config.toml
hidden_act = "swiglu"
norm_eps = 1e-05
rope_theta = 10000.0
qk_norm = false
attn_scale = 0.102
parallel_block = false
init_std_up = 0.0363
init_std_down = 0.0
learning_rate = 0.000834
weight_decay = 0.34
lr_head = 0.00678
MLP neurons of a small language model. Each row is named by its layer, matrix (gate and up: input weights) and neuron, and shows model dimensions 48-143. Each number is 128 + 32 x the weight over its row's rms, rounded and kept within 0 to 255. Numbers have three digits each. A neuron's up and down rows have the sign that makes its largest values positive.
After each neuron's rows, "fires on" lists the tokens most often at its 100 highest values on Wikipedia text that the model never trained on. A number after a token or word is its count.

L3.gate293:141131147182170182106163102154104134174120123168129110133141106174231096109130171110137122119144175141079146118158112135101138119078162164083118042137126075169162142216132153111058112141136142175142143185182173166118139117050140133082103133174137154151129084108191129197109075097133112115
L3.up293:163133044149079122095111162173169108118115143087176133118129143143136128138160132165146117094143122060138079203183114092094092073132124147146190108093124136119116155124133093111063118147118144073140176063119088144138099157157150078191155144113046108128144142191174110065126195147136149127
fires on: "-" 55, "er" 4, " College" 4

L3.gate168:100073099133039145102104111125136136105082147106083112149072129097108117117156184126142157148126113086097135163160121108124136146197077150108100150206123155125118105151188077139140137105187073143136133124088107127089112156124139142042083136130101126126150085087131046083063174145146151130
L3.up168:169087127104166099155110129112117088154140160154156091137179089128069073111124116141173103113145105165070188117132125168111104152162125149143072111158125099170134145136125069136136157113096124155116163164098138136117177141125115181121051134091110119144157169119096142136081103052168123118
fires on: "." 44, "my" 7, "owie" 5, "ly" 4, "-" 4

L3.gate482:060106122166155128080163146137091153165134140154152150136155162156169094053139177102154154119118132112105107165034155142099136143115178156124075137177059075099147125081131131161087143108156172165139123162158056135092107086093107156127119147178145151117178101158154108150132151147074077129
L3.up482:171156187120138156096109099125126114199132093132099103160120106139109143140152172104131163109118157058194113144116098146099135122186110209129105120117134082150134099124203144196094093117119117154134128116171159088059124118162144153097088131135138135113159140200146117153140168136140145143
fires on: " of" 31, " he" 17, " their" 9, " out" 4, "." 4

L3.gate15:195138085164125138123076119131086183145118185165145146155050103106150137130078146145081094120099081129095111122122122171139121103193082131129145150125085130127148122192132134155157102138157104131129123092116111111224103157118171136171146122116127140148128123130168109125116084129143150116
L3.up15:138180154170135109125091147139127145167097110142107146182165118108147159104144069176120114055106122138152108103123146115147166165148086107065137089078163144181150143167173157198113051137101123099123141190147130147082142130131102129083140132110092080133154147162136122137112108068149119105
fires on: "'" 35, " his" 22, " their" 12, " of" 5

L3.gate123:112102102189124080090159105112144045160152145132141126149107186209188152105145092187119102100155208177107061120113110071140081115115116161164128122115099129129149134142098148113130146194094178135147118185147101180138097152115101166103150193135155152118123085093161138082137089083132106152
L3.up123:119150114149149128135156134045095122173123097121183155177116072146131149125155164112154126138099152123042088195091145119113094134144132079089166163128108087124111126129124131101131113114120077100113114100171094209135127153120134137110130097162118081069092141156183104147135103069134122100
fires on: ":" 39, "-" 11, "com" 5, "):" 4, "m" 4

L3.gate72:129107131093086109130149157092212092120182081148145134164107110104128165086133162122102114184092124094058176131127118116148099132125074118130152159133128102085121150202112119091149100105091136130122155132104128151103107152090108158112097186127066135080137148107171114177128124145100160108
L3.up72:096037132139094146094098181089157114067089111196177132117122100082156157153096097142115084156153157155136095079125105137082074142138082086144138158173192117110112089104068155158143140105129139129127138124136161158073111136144153103149126130067110178087121104208116146127143146139085124091
fires on: "in" 20, "ed" 13, "se" 10, "a" 7, "ir" 5, "ing" 4

L3.gate229:119074086122108091197073182091136170111101178164079149117158106106097142103194148142156131096083100154122147080150138140106175141148161146163065083200149057106134160097109144182154103123107097060116124069127089109072165095046073104085143095072136117102161111129100181119144134166064057128
L3.up229:145108105090162115122141107145137168155109123124129140107122169156073149166150140136096191124123150122167129119162155090154108098089109082187114079117145190104106149079115095121126100115116140136113100101137127123102122104062103132129082078107092194144089093146168152098216116111130113203
fires on: " that" 22, " \"" 14, " some" 8, " (\"" 7, "s" 6

L3.gate119:145101163113164141129112129153103118118089102166104118115217097133076140051190164135142163135077134091113114105065109082185090199138091096143115078134148120148115072117114085188152094134128115154112150110115096070116142137135162088096140088142114128179158075133122153180152110153126153102
L3.up119:133125174098148082117180087140133155161138140094159080102175120114129119088172103140151150082138112182169114141115119134129099172071155105147162131166153102148139089152113079173104106116208155143079069100157124193112104137107157090175106127160150123098179146098146136132167102105090149176
fires on: "ly" 21, "r" 10, "l" 9, " Ly" 7, " which" 7, "n" 6

L3.gate162:137147131188111099133149140160134166108111072132178081136170116163167086154105084137072074098132147188168180135099104150161130084169102191157088158082164122174129103165161162147126118106110144208147076128111129124095143177145105093123170191121166134111127072098084086145181170061146136165
L3.up162:166092105143097108125138209201151179073105081156115080162090110101114180170115099155119177130134150081203131180093092121067135069142152191104113161121136153145118108118180129088132126044143112135154171173106070112160205171116145203137165147126154169109135128174080099161137164118134174136
fires on: "\n" 58, ":" 32, " -" 5

L3.gate475:127136128113145144152168129130132100103109128112117175150066180192120183170137100148119169120194137127149123191114090085075165119139143121116087140079146187112094153115144162141119128126131135166029140103113066186173115090114118139179169132097106151203122094139095116126130157120143086171
L3.up475:133120042079145133066126106166171105074143135106172150134170200090141113139202086106144116154160186152044066179155166110154114128089153117151090102167139129105161142213098151165165194177162101104095110189118107092119133130121162170180122102145147151168174080129102196073132078182131178120
fires on: " up" 29, " down" 13, "pha" 10, " 18" 6, " —" 5

L3.gate233:142146170153103073137111087207092115094149123183047102092106138142085101114070121150123147113191138112145076071113195077157126116138106107101158056146129164120140170150112140140082142163134161133127107115120161141112114139136159146154179122107105144070187125117144101141127104170153135132
L3.up233:126213100120123128090087102067106167108173135137146133133146147065103156138131093149181129167126104128101071131158133093090165189132194126148167139110106157139092141083110104171180161155104109069137110130131140178131136140101143133117227131129138098105112098142138166108092078194110124132
fires on: "in" 14, "de" 12, "to" 9, "d" 9, "t" 9, "c" 9

L3.gate148:133079133185176185096133109114116146169201110127161162147159144102137171122148079133098121116155135161114131142164125123139140197068097185175125132143137108142106122148083131125116115165115130141151141121114164147125159129114176161148106129114155175108123216156141114154134094129128136130
L3.up148:145128140176124126118149117128132144116132093111137146178134087072116123119179179160161145108100062099122133147150140144110135144111162191097113140119112073186130118149105113148137117087143165157143134112101170150104082126147144086116062086127128079090129077086133113150059065123181151146
fires on: " to" 37, " only" 10, " not" 8, " each" 7, " typically" 4

L3.gate506:104124085201224114120095092140134125159154107132146107143134155003122090171130086146184127106104135121126101156121101144140098124153137152183103160157115133181076104177083136055186127102098091086120067101119166134132108178132158097138114105141133156069077091159100123141198128160119139132
L3.up506:126126100122127079143096144156097091121116143108117102103136104165153128196044145096195209141134132120117134185131171161106092153134171144150051167169096097186089134139152120154116120149156144103052115118143166171056136215088112139176140095126121128074167190068106128187126138140094158125
fires on: ":" 29, " a" 13, " Award" 9, " Prize" 5, "." 5

L3.gate299:069167117177095179083048106102124103152124201121111137162209113126122150132194161136107101137137149105145121088151102111118165116107146192108117138161136188084143127182149121131098131093119132167128125137136133116155159114141125113146132169104099136154121170202152087159140098099134137067
L3.up299:139185073092153138164154143135154107136145075133170149083054146117158114091121146167117112137135116180116145110109117184103148125137110140133122123141102139159143173107115097156133095134072150122148089071082192151071135066113124197116140144165159110143153122106093099165183153139150112068
fires on: " was" 46, " is" 17, " have" 4, "\"" 4

L3.gate278:091182148134160183130086128100152189187131147181062060091117117147087099107143118128159119141068133135096115099130107102133165119135106089118151162141158073133142155185131136132133129090167139133104114116144163095107174125092138162147116141132091059061153134094119081140110109114160107133
L3.up278:105108137143078119173071156068079077127162177146084119193096097102107147176109197119144153146148044148153147115158122127176178104138183123125168158149122117181088109172088111116070097109128145098109123149133115162161153143164155138105174125121055166101098239170101143167132066127125142174
fires on: "'" 44, "s" 12, " Film" 5, " People" 4

L3.gate423:088138113154083135101103115146145191084122073135119135171183111144158148134110113110113109132148118195059161084150111144162152121088115123123094138134161117120194131161096154177135141114124106149177121131087185157095163205150109106134149123133135151142085113146165130213117130148140185111
L3.up423:142157091065118113187086168168115151151078123183160085109073113106100158147118134178125160069137128095145099184114131104109170178124106057142093185161123157143124125133181083102088175104086128081112050127124130128066133118126089177189119046098139138114133142156101101151137131188143132126
fires on: "\n" 79, "des" 4

L3.gate230:104094079130137158142148101137126081076097122151074138199122107181087091076137113120157175174150096118125128094154142141127147113119159111126184133110158146157158145138154131092115093071150164077092120123149122143069091090094153142082166152121160154141142136168117121166139053168061087180
L3.up230:116156118155169062132088118132042107139102139171141076119150114112142107126115159162109083156145077074191119135070102155192159109122115125120194104094095107137147086145147137139111127148178122127129133092147074098136118073121201155171164197099119140165096137157120103138070073104196130160
fires on: " that" 27, "s" 18, "'" 7, " |" 7, " II" 4

L3.gate404:127138070112104098129076133100095224132054083137118164087147141168153134102135113107107128042030190156125152113140133171111111134149117070127107133081200157149103190152126128122146157131150117172097153146178100165103121165172121142144083107176138159162083122138141116088127165091126091121
L3.up404:138127115144127107139196127129095098130112089118121098109124144103118102154170171104161185148128128191134176101143126195136085124100083131120104131088121146137099099114150084169160168123083112108061106210135138169114111133108117154107170146126111135170132128112117120138014127117144134042
fires on: "\n" 100